Weights of a small GPT-style language model, trained from scratch on English Wikipedia.
Architecture: LayerNorm after each residual sum, learned positions, biases, tied embeddings.
Training: a variant of Muon for these matrices, 841M tokens, 6235 steps.
MLP neurons of a small language model. Each row is named by its layer, matrix (down: output weights) and neuron, and shows model dimensions 272-335. Each number is 128 + 24 x the weight over its row's rms, rounded and kept within 0 to 255.
A block is one neuron, or neurons of one layer that tend to fire together. Before each block is what it responds to, as a language model described it from the Wikipedia text at the highest values.

Prepositions after abstract nouns. Prepositions such as of, in, on, about right after an abstract noun or verb that takes them, as in impact on, aspects of, worried about; also some table-row separators.
L11.down5 [138  96 154 130 157  70 125 132 157 133 142 114 124 159 110 146 147 136 133 129 145  78 129 150 107 114 164 111 150 151 142  96  83 134 163 162 146 108  96 107 107 108 133 169 136  98 113 112  99 129 135  99 132 139 149 115 130 109 117 117 118 100 160 137]
L11.down285 [135 141 122  90 145 134 104 120 172 114  82 149 164 153 147 168 145 166 122 171 147 154 155 119  72 147 106 158 121  88 119  88 124 157 128 168 130 113 134 149 149 124 107 128 147 155 129 144 105 108 165  92 108 163 150  97 137 108 182 140 164 140 123 110]
L11.down474 [183 151  83 157 195 124  99 102 133 127 114  86 104 117 106 147 125 156 131 187  94  91 124 118 155  88 101 105 117  88 159 136 126 145 146 151 178 103 128 108 129 122 144 143 163 103 114 161 120 170 151 122 137 152 123 142 148 138 151 147  96 123 153 156]
L11.down862 [127  93 119 191 116  97 147  83  88  88 136 112  95 159  93 111 122 106 164 114 104 173 180 128 166 147 154 125 116 157 152 153 128 174 128 114 158 128 135 177 122 168 144 156 131 133 115 129 104  97  64 103 124  97 108 122 126 108 146 120 139 108 136 180]
L11.down900 [125 139 103 147 192 155 107 120 125 114 106 154 109 158 117 134 118 122 127 142 141 133 164 133 110 144 120 134 169 162 124  75 130 169 113 134 164 161 119 158 143 144  76 132 144 138 134 143 113 175 154 121 107 183 129 133 148 115 149 132 118 136 100 127]
L11.down967 [128 179 121 126  96  97 138  93 110 164 149 143 133 135 129 150 143  93 120 131 121 146 123 161 158 117 161 125 104 173 114  98 128 118 160 149 124 120 147  69 156 153 157 140  95 113 130 138  69 166 153  96 128 101 147  91 116 118 101 117 121 156 110 122]
L11.down1012 [117  91 150 114 136 113  78 151 143 139 161 143 107  95 106 116 136 126 121 142 117 101 111  91 117 163 117 137 113 126 123 154 134  75 105 119 125 142 134 145 119 122 153 127 115 148 120 129 131 164 122 145 147 151 143 148  94 100 152 131 120 139 136 120]
L11.down1329 [158 137  79 101 133 148 102 106 124 118 120 101 104  71 109 109 165 110 123 156 115 127 100 171 126 146  98 178 124  96 135 117 128 116 101 144 130 141 101 118 102 119 120 133 145 157 118 103 146 145 158  90 118 148 185 170 125 166 125 117 179 135 132 140]

Prepositions after abstract nouns. Prepositions, mostly of, for, to, with, that follow an abstract noun or introductory phrase, e.g. in anticipation of, except for the, request of the.
L10.down326 [ 89 107 120  99 144 138  99  88 106 150 103 117 140 153  99 103 148 146 133 107 111 134 120 176 147 107 144 203 125 124 163 109 123 180 121  75 152 105 120 104 134 129 124 146 135 134 124 123 112 136 149 116 138 140 164 167 133 125 174  96 104 105 178 116]

Prepositions "in" and "of". The prepositions in and of after a noun or verb, usually before a place, date or topic (a town in, Palace of, born in), sometimes as word-initial in- (ingrained).
L2.down23 [118 118 129 130 122 150 104  88 141 146 110 133 104 142 126 144  95 156  88 145 112 104  96 138 120 143 108 172 130 134 194 100 140 104  78 152  91 136 131 178 162 109 101 135 133 143  93 170  88 126 129 129 148 130 121 121 132 130 143 173 134 102 151 156]
L2.down72 [136 106 118 154 144 113 146 111  94 115 104 130 116 134 160 141 130 159  96 179 159 158 143 152 113 151 124 120 158 168 118 109 127 142 131  70 154 114 158 161 128  92 122 141 109 145 130 105 122 135 124 143 114 147 133  98  92 102 108  96 147 110 138 155]
L2.down75 [172 155 158 152 120 152 149 157 167 130 156 124  99 139 116 121 106  94 140 148 143 104 135 123 138 143 114 109 134 132 157 130 155 115 140 149  99 103 119 113 135 125 120 105 149 179 109 112 143  70 111 151 126 117  96  88  86  69  96 103  71 123 163 129]
L2.down262 [171 143 218 100 130 121 136 120 116 133 137 165  86 113 148 121 159 112 101 174 104 129 140 148 113 145 157 137 140 151 161 137 105 133 109 124 173 115  87 156 187 130 151 154 121 172 123 141  96 117  84 165 114 126 126 143 139 105 130 186 137 159 147 147]
L2.down604 [162 147  98 114 126 140 124 101  91 110 146  96 112 179  99 138 117 123 119 152 111 112 133 148 141 136  97 137  96 142 128 138 135 117  98 154  97 147 117 142 177 116 110 106 113 167 132 139  99 111  95 168 146 123 148  94 120 138 132 179 124 149  91 137]
L2.down1030 [104 138 119 114 161 154 150  90 113 124 103 135 148 133 102 160 102 169 141 130 107 109 107 130 173 107 101 151 101 195 114 129 123 121 153 128 104 138 111 107 180 147 135 127 134 180 132 123 117 118  91 165 203 147 143  98 124 112 135 157 126 164 136 143]
L2.down1286 [108  87 148 110 128 111 140 153  97 135 175 120 114 155 151 105 140 146 126 135 100 144 101 119 111 104 143 131 182 133 181 139 147 142 152 153 117 211 144 210 131 140 141 108  94 131 128 123 111  96 128 120 117 130 110 145 148 147 114 138  99 178 137 126]
L2.down1316 [107 122  99 136 143 121 132 147 140 117  98 151 142 136 158 110 112 142 115 109 117 107 100 128 180 136 112 130 115 159 137 139 155 117 152 103 147 119 128 118 122 142 137 106 146 150 129 163 121 120 129 148  97 147 141 153 111 125 155 114 133  96 137  96]

Auxiliary verb before participle. Fires on was/were/is/been and the adverbs that follow them, as in it was finally, was never, was initially, ahead of a passive or past participle.
L11.down38 [116  80 116 163 136 123 122 167 155  92 139 136 129 115 150 136  92 126 106 104 154  96 144 179 146 129 140 120 138 106 148 137 150 129 101  67 112 114 175 137 142 102  91 142 147 114 100 127 149 116 130 120 126 138 133 132 118 153 136 115 184 161 168 130]
L11.down540 [119 101  89 172  96 145 134 155 120 100 123 113 143 127 104 146 103 154 150 100 120 138 108 108  89 141 178 103 130 135 129  91  82 124 116 102 108  95 184 161 133 131 114 116 124 136  79 141  87  92 165  95 142 156 136 132 130 140 137 115 148 156 113 136]
L11.down603 [101 133 100 128 126 116 106  91 139 116 202 167 108 104 123 139 127 109 122 168 106 123  77 124 120 101 107 142 115 121 120 152 117 168 112 145 150 137 142 161 116  93 140  95 128 168 163 124  64 151 135 148  95 140 125 147 127 137 120 112 140 119 144  96]
L11.down605 [153 100  90 118  95 152 128 141 130 169 104 140 111 136 145 118 107 152  97 136 166 127 104 142 122 149 118 183 101  84 134 122  77 155 128  98 171  94 146 170 130 169 130 101  92 126 146 126  77 120 148 159 145 143 128 129 124  92 110 119 140 127 109 148]
L11.down706 [149 147 142  95 144 112  79 117 148 110 117 111 161 131 106 154 128 134 113 163 115 136 137 116 101 145 118 116 102 107 144 154 163 156 160 138 157 105 140 178 157 128  76 104 110 122  89 147 153  92 131 145 153 134 138 155 157 142  98 184 135 128 150  83]
L11.down1134 [105 127 151 101 130 143 155 130 120 150 119  96 165 132 150  79 150  98 120 193 128 117 119  77  95 154 131 161 170 119 122 105 186 124 105 173 120 135  93  90 157 138 189 153 141 112 101 135 119 100 113 113 156 145 122 121 120 159  92 136 155 135 142 135]
L11.down1191 [199  96 100 109 125 120 111 152  92 177 154 106 134 134 159 179  96 138 132  98 164 136 149 155 156  81 116 105 138 162 138 137 122 150 118 147  96 107 109 117 160 112 114 150 127 131 192 102 117 165 105 132 117 121 134 156 128 157 148 163 151 135  98 112]
L11.down1505 [188  92 115 144 110 137 155 118 111 116  76  97  81 105 175 155 122 123 171 151 155 106 150 126 107 125 101 142  67 139 112 112 134 165 116 185 115 130 132  75 177 123 146 134 126  66 135 131 119 176 165 124 159  83 144 127 132 167 123 149 123 159 102 125]

Copula after subject. Forms of be (is, was, were, are) right after a long subject noun phrase, often after an appositive comma, usually before a participle: "Gargoyle, is turned", "constitution was adopted".
L2.down190 [130  91 160 151 112  89 145 106 149 141 123 140 133 147 120 183 113 134 112 147 103 124 130 124  97 114 196 131 156 122 128 155  98 108 158 117 159 131 159 114 137 152  97 116 142 133 138 160 119  91 150 144 109 131  95 141 140 161 135 163 145 143  99  96]
L2.down359 [105 119 160 149 131 161 129  93 137 128 140 115 180 166 129 133 118 140 136 155 173 143 120 140  77 114  94  75 121 173 141 119  98 178 148 156 124 114 134 187 171 130 136  53 105 143 108 151 132 116  62 134 140 106 177 138 105 147 194 129 124 140 144 116]
L2.down857 [120 154 106 153 109  86  92 125 148 121 109 128 134 113 115 146 173 107 168 113 157 133  97 161 110 136 104  47 129 131 125 135 164  91 108 134 136 139 172 104 159 121 131 145 142 132 138 139 113  94 131  93  97 139 136 192 156 148 141 140 134 164 145 104]
L2.down1265 [121 148 162  90 181 113 116 136 126 130 116 135 151 130  99 188  91 130 136 170 139 127 102 150 101 145 144 168 157 160 142 129 139 124 148 131 110  91  87  97 182 131 114 131 133 133 162 135 126 116 147 118  85 132 119 128 123 146  79 139 124 119 103 104]
L2.down1323 [111 103 150 156 128 134 100  88 151 156 123  86  74 152 117 126 118 157  82 164 129 141 146 119 119 117 181 118 115 110 120 122 137 158  97 126 139 137 120 103 141 127  98 159 124 128 160 119 126 127 111 114 143 130 150 133 149 107 139 114 151 156 137  98]
L2.down1352 [114 120 115  42 105 126 130 154 139  90 119 178 124  99  89 116 116 141 125 106 127 129 147 125 138 135 132 131  98 111 129  92 117 110 133 147 159  99 147 130 194 165 104 117 147 134 116 100 131 137 132 130 116 124 168  81 137 125 116 173 124 158 150 129]
L2.down1367 [124  90 132 123 102 128 126 168 124 134 115 111 140 133 141 119 131  94 129  85 165 146 156 136 147 134 127 142 111 107 127 127 143 143 153 123 146 167 104 140 129 136 161 131  85 133 134 103 160  93 147 130 166 117 160 150  99 113 157 170 126 124 114 116]
L2.down1492 [130  81 166 102 159  89 140 138  98 145 167 102 164 150 119  88  91 125 142 143 166 119 149 156 116 116  97 111 160 150  77 145 112 109 153 110 102 104 130 135 167 130 140 105 118  94 111 138 167 145 125 118 150 133 156 168 152  98 148 165 163 130 107 126]

Hyphens inside number strings. Hyphens and dashes joining digit groups in ranges, ISBNs, dates and codes (400-1849, 155-156, TAK-385), plus units or nouns after numbers (5.7 m, 341 people).
L11.down75 [163 119 153 124 125 151 102 140 106  87  69 111  70 129 150 152 131 138  90 143 133 115 157 114 107  98  96 121 131 130 146  83 127 197 146 150  87 103 143 154 127 159 150  87 136 101 109 100 136 147 120 164 167 159  95 100 166 123 164 105 137 167 120 129]
L11.down415 [131 169 147 114 115 170  94 127 136 165 133 136 130 146 118  85 133 133 133  68 125 107 142 109  92 149 123 140 104 158 146 109 159 158 124 166 209  98 125 127 141 138 115  93 124 109 100  88  82 125 126 126 123 121 133 122 103 131 123 100 120 158 111 103]
L11.down563 [152 139  99  98 108 101 139 175 161 104 126 175  93 127 125 150 140 108 146 126 148 174 150  80 128 127 106 179 143 136 145 142 146 115 145 135 129 105 159 127 183 117 164 112 173 153  49 110 133 155 126 110 152 128 130 104  99 152 170 152 127 158 110 118]
L11.down673 [119 118 126 147 171 142 122 103 120  98 164 160 143 168 118 100 128 114 113 149 120 136 100 118 119 153 157 113 142 109  40 155 109 114  69  84 123 175 108 111 133  92 103 118 143 105 100  89 133 148 128 117  88 130 104 119 146 112 148 119  85 125  88 155]
L11.down916 [ 84  93 163 135 154  97 127 177 138 133 141 149 121 173 153 127 151 135  94 134 171  89 101 163 156 122  68 162 121 137  77 112 135 152 104 141 182 142 147 157 122 130  96 138 120 116 189 163 148 137  95 113 135 170 107 144 138  74  96 119 142 155 107 125]
L11.down1144 [179 125 120 165 133 105 131 100 135 129 154 159 140 112 127 141 133 143 113 183 147 138 111  99 145 111 132 116 142 160 126 125 128  80  84 119  99  97 145 168 123 104  52 143 145  96 161 111 145 129 146 117 138 105 171 134 141 113 166 101 141 143 141 138]
L11.down1389 [156 189 104 139 116  97 145 176 149 153 136 144 117 123 130 120 125 115 105 149 173 156  92 138  89 116 180 119 121 140 112 132 141 141 145  82 107  93 158 135  94 139 110 140 146 177 156 127 159 133 156 129 137 158 129 161 142 119  95 105 108 106 121  81]
L11.down1392 [153 149 100  97 112 118  95 119 116 100 157  98 116 131 137 103 138 163 117 135 101 104 105 106 107 102 120 157 157 100 130 153 153  62 137 138 108 133 131 101  93 117 118 135 105 113  75 106 125 112 166 158 181 134 137 114 121  91 141 132 161 145 182 111]

Indefinite article "a". The indefinite article a, usually as the object of a verb or after a preposition, e.g. generated a lot, led a force, of a world.
L2.down96 [115 152 145 124 111 168 127 122 125 138 116 116 131 103 154 130 134 129 162 135 118  99 134  92 126 128 142 140 141 112 100 109 136 103 148 133 129 148  92 122 150 102  98 144 117 102 141 185  98 128 135 134 131 167 160 121 116 105 119 121 138 112 122 116]
L2.down263 [134 149 113 103 104  88 166  99 180 116 123 111 125 126 126 123 139 135 127 144 142 125 120 138 113 116 128 121 109 121 105 121 115 126 166 116  99 149 128 111 122 124 159 104 136 119 126  92 163 134 176 157  68 163 135 110 123 138 145 143 140 147 121 165]
L2.down534 [104 147 119 120 140 128 151 123 171 119 134 133 119 126 144 106 142 170 120 147  94 171  96 138 143 125  72 108 107 156 126 118 138 108  89 132 182 130 114  89 115 121 151 124 143 107 109 163 100 110 140 161 143 146 114 173  91 131  96 123 156 122 125 157]
L2.down644 [168 153  73 125 126 134 144 170 135 145 135 140 171 141 156 114 145 157 128 106 130 139 117 125 145 125 131 103 123 105 115 145 138 151 105 140 122 121 141 150 152 113  97 127 142 141 144  98 141 122 112 103 104  82  95 122 114 107 123 177 139  90 169 146]
L2.down824 [105 137 112 130 125 138 119  68 130 111 181 176  93 127  86 120  97  99 100  92 117 149  94 115 143  48  83 107 140 123  93  63 105 102 110 155  72 123  92  72 150 127 142 128  86 104 119 152 123 169 137 117 118 136 149 130 141 103 121 147 130 140 143 110]
L2.down1178 [139 102 117 122  98 132 126 136 143 164 136 112  97 122 129 159 174  83 138 162 112 117 110 111 169 137 186 144 124 126 122 164 131 105 114 109 130 155 191 124  91 144 143  94  94  97 129 146 112 125 127 157 136 113 173 153 126 114 139  88 138 135 146 142]
L2.down1475 [132 141  71 149 104 141 133 101 134 185 133 140  99 137 128 112 119  99 126 101 137 148 128 133 106  92 161 129 140 139 102 122  93 116 137 131 130 157 122 166 121  90 130 130 109 112 159 119 134 157 109 111 125 142 143 139 119 132 109 126 170 107 137 126]
L2.down1484 [146 130  92 123 143 115 122 105 149 111  98 105  91 129 133 145 143 134 154  74  91 114 134 123 112 148 151 148 141  99 134 110 114 120 131 123 129 137 137 151 147 110 127 108 112 133 153 109 157 145 170 114  91 121 124 153 139  91 115 126 133 150 113 125]

Census demographic boilerplate. Connective tokens right after numbers in US census paragraphs and stat tables, e.g. the comma in "468 people, 169 households", "ages of", "who were 65", range dashes.
L10.down900 [145 158 176 106 117 146 127 122  81 116 112  88  87 105 123  81 122 164 132  94 115  72 163 135 120 157 132 136 167 131 121 140 167 156 167 142 174  90 102 108 127 131 159 150 123  79 130 113 122 152 109 158 104  95 115 134 168 118  91  81 121 138 156  99]

Predicate-opening copulas. Copular verbs opening a predicate after a subject, like is an, It is, can be, became, plus line breaks ending climate-table rows.
L10.down1428 [161 132  85 165 163 121 194 128 161 181 168 141 166 141 120 143 132 124 103 119 124 136 129 148 136 104 120  96 117  97 115 105 118  99 112 113 126 181 174 152 134 138 185 161 107 134 114 115 148 149  78 116 116 147 122 125 182 147 105 141  87 121  84 137]

Hyphens and list dashes. Hyphen tokens inside chemical identifiers, number ranges, scores, dates and compounds (400-450, twin-engine, 4-3), plus line-initial list-item dashes.
L2.down208 [100 136 149 131 142  94 124 141  91 139 123 152 127  88 158 116 158  85 145  82 147 135 132 139  93 137 109  75  99 118 125  84 129 131 125 124 119 130 110  95 121 149 153 121 143 139 126  92  92 153 133 118 147 111 143 105 111 100 133 105 104 135 140 165]
L2.down264 [ 89 138 105 151 175 123 135 124 140 121  87 175  98 131 109 135 121 137 122 132 101  96 146  97 156 141 112 174 107 140 122 118 127 153 155  84  91  96  84 163 144 146 112 130 129 147 133 171 155 136 166 116 185 127 162 166 107 133  95 110 170 131 120 123]
L2.down515 [116 131 147 100 156 150 123 125 138 105 133 165 111 172 123 148 138 157 171 190  95 154 110 156 133 114 106 151  84 149 119 131 124 152 154 128 153 165 119 131 111 128  54 149 147 122 133 146 124 171  97 152 112 104 137 115  79 119 117 122 158 111 182 139]
L2.down872 [123 116  88  82  85 113 155 149 119 127  97 150 142 113 125 115 112 123 149 144  74 121 152 122 151 135 161 103 109 114 114 158 125 139  81 154 124 111 145 139 110 148 123 118 151 113 103 115 142 142 128 143  85 136 110 111 118 132 106  97 154 118 166 165]
L2.down1182 [ 89 133 120 117 122 146 133 134  94 115 150 134 149 126 120 159 154  78 130 124 135 130 157 125 111 139 140 149 122 144 120 137 159 127 110 111 158 111 109 128 150 145 138 124 139 139 141 135  95 136  71 114 138 156 134 146 124 102 134 135 131  76 104 124]
L2.down1194 [110  94 108  93 123 146 105 155 104 114 138 146 139 122 133 127 105 145  94 148 116 140 151 156 121 136 102 131 140  93 142 139 125 164 119 116  89 142 172 140  94 130 147 109 136 155 137  99 109  98 129 108 102 114 113 110 144 115 145 164 111  99 118 127]
L2.down1373 [151 149  73 137 118 114 133 106 140 121  98 129 118 115  95 104 125 173 112  95 125 100 104 141 106 125 184 121 147 145 124 100 116 130 153 111 138 129 139 133 154  99 119 133 115 116 157 109 128 110 121 113 162 116 116 170 115 135 109 110 145 169  80 128]
L2.down1419 [111 151  84 163 132 150 148  86 118 138 130 132 153 134 130 123 115 132 118  94 151 122 107  91 150 139 118 110 137 113  91 155 122  55 105 117 119 150 101  80 118 127 102  89 168 133 125 168  89 120 126 118 151 122 133 100 147 125 133 120 153 117 123 163]

Occupation descriptor slots. Tokens in biographical or encyclopedic openings where a role or category noun is expected, such as "is a", "as a", "footballer", "actor", "manager".
L11.down39 [153 143 146 169 113 133 127 107 123 143 116 142 142 109 102 138 159 117 123 130 112  90 112 161 137 160 131 133 117 131 124 149 148 122 112 142 146  82 176 111 114 119 105 103 159 114  87 140 133 112 128 131 134 124  93 112 111  97 112 134 117 133 144 104]
L11.down525 [104 151 105 136 141 126 123 146 152  93 133 103 166  75 118 185 146 168  99  92 123 175 102 121 186 163 120 140 122  95 149 117 162 132 119 178 146 113  97 135 128 117  78 115  90 112 127 153 127  96 100 145 127 158 125 120 131 116 129 111 117 108  99 141]
L11.down561 [159 125 135 137 127 152 156 105 128 101 179 111  75 132 111 188 101  87 105 128 127 113 110 132 170 122 123 111 106 180 121 103 106 145 107 124 168 147 110 159 160 131 163 122 147 160 115 121 160 129 118 133  95 150 147 140 153 144 153 115 131 123 131 130]
L11.down587 [122 153  93 129 140 132 148 115 102 140 120 105  67 159 109 117 137 127 111 173 148 118  69 133 130 123  96 113 109 102 121 124 144 124  97 124 180 137 110 153 149 158 155 118  97  89 145 132 135 112 125 145 100 128  79 108 169 148 125 152 132 130 131 103]
L11.down738 [147 148 139 138 148  92 121 128 153 131 158 115 110 145 116 143 134 118  83 165 126 121 181 133 151 108 149 127 184 145 122 132 128 139 101 109 169 110  93 124 166 116 110 126 121  76 141  82 138 109  83 111 130 122 180 115 134 113 133 105 163 116 127 124]
L11.down750 [121 119 126 124 145 132 147 130 145 123  94 109 132 113 103 124  96 128 171  93  98 184 123 134 118 133 149 108 128 128 125 151 129  84 131 124  97 136 161 124 151 136 119 108 130  94 141 110 126 110 148 112  81 129 135 112  98 138 132 144 136 148 137 112]
L11.down1090 [133 104 134 128 143  87 109 151 105 110 110 156 111 143 130 128 144 108 100 110 155 123 113 134 107 129 109 152 111 111 167  89 139 163 146 124 152 126 127 156 113 123 108 119 122 129 123 133 125 155 142 149 166 152 139 116 107 100 135  94 120 132 138 117]
L11.down1283 [121 123 104 121 151 145 105 137 101 103  98  83  81 137 104 122 118 108 159 136  81 109  81 102 156 130 120 121 128 132  83 104 138 147 131 113 163 168 138 107 107 121 179 134 120 151 110  85  86 130  76 175 140 127  80 115 140 110 128 110 110 103 149  90]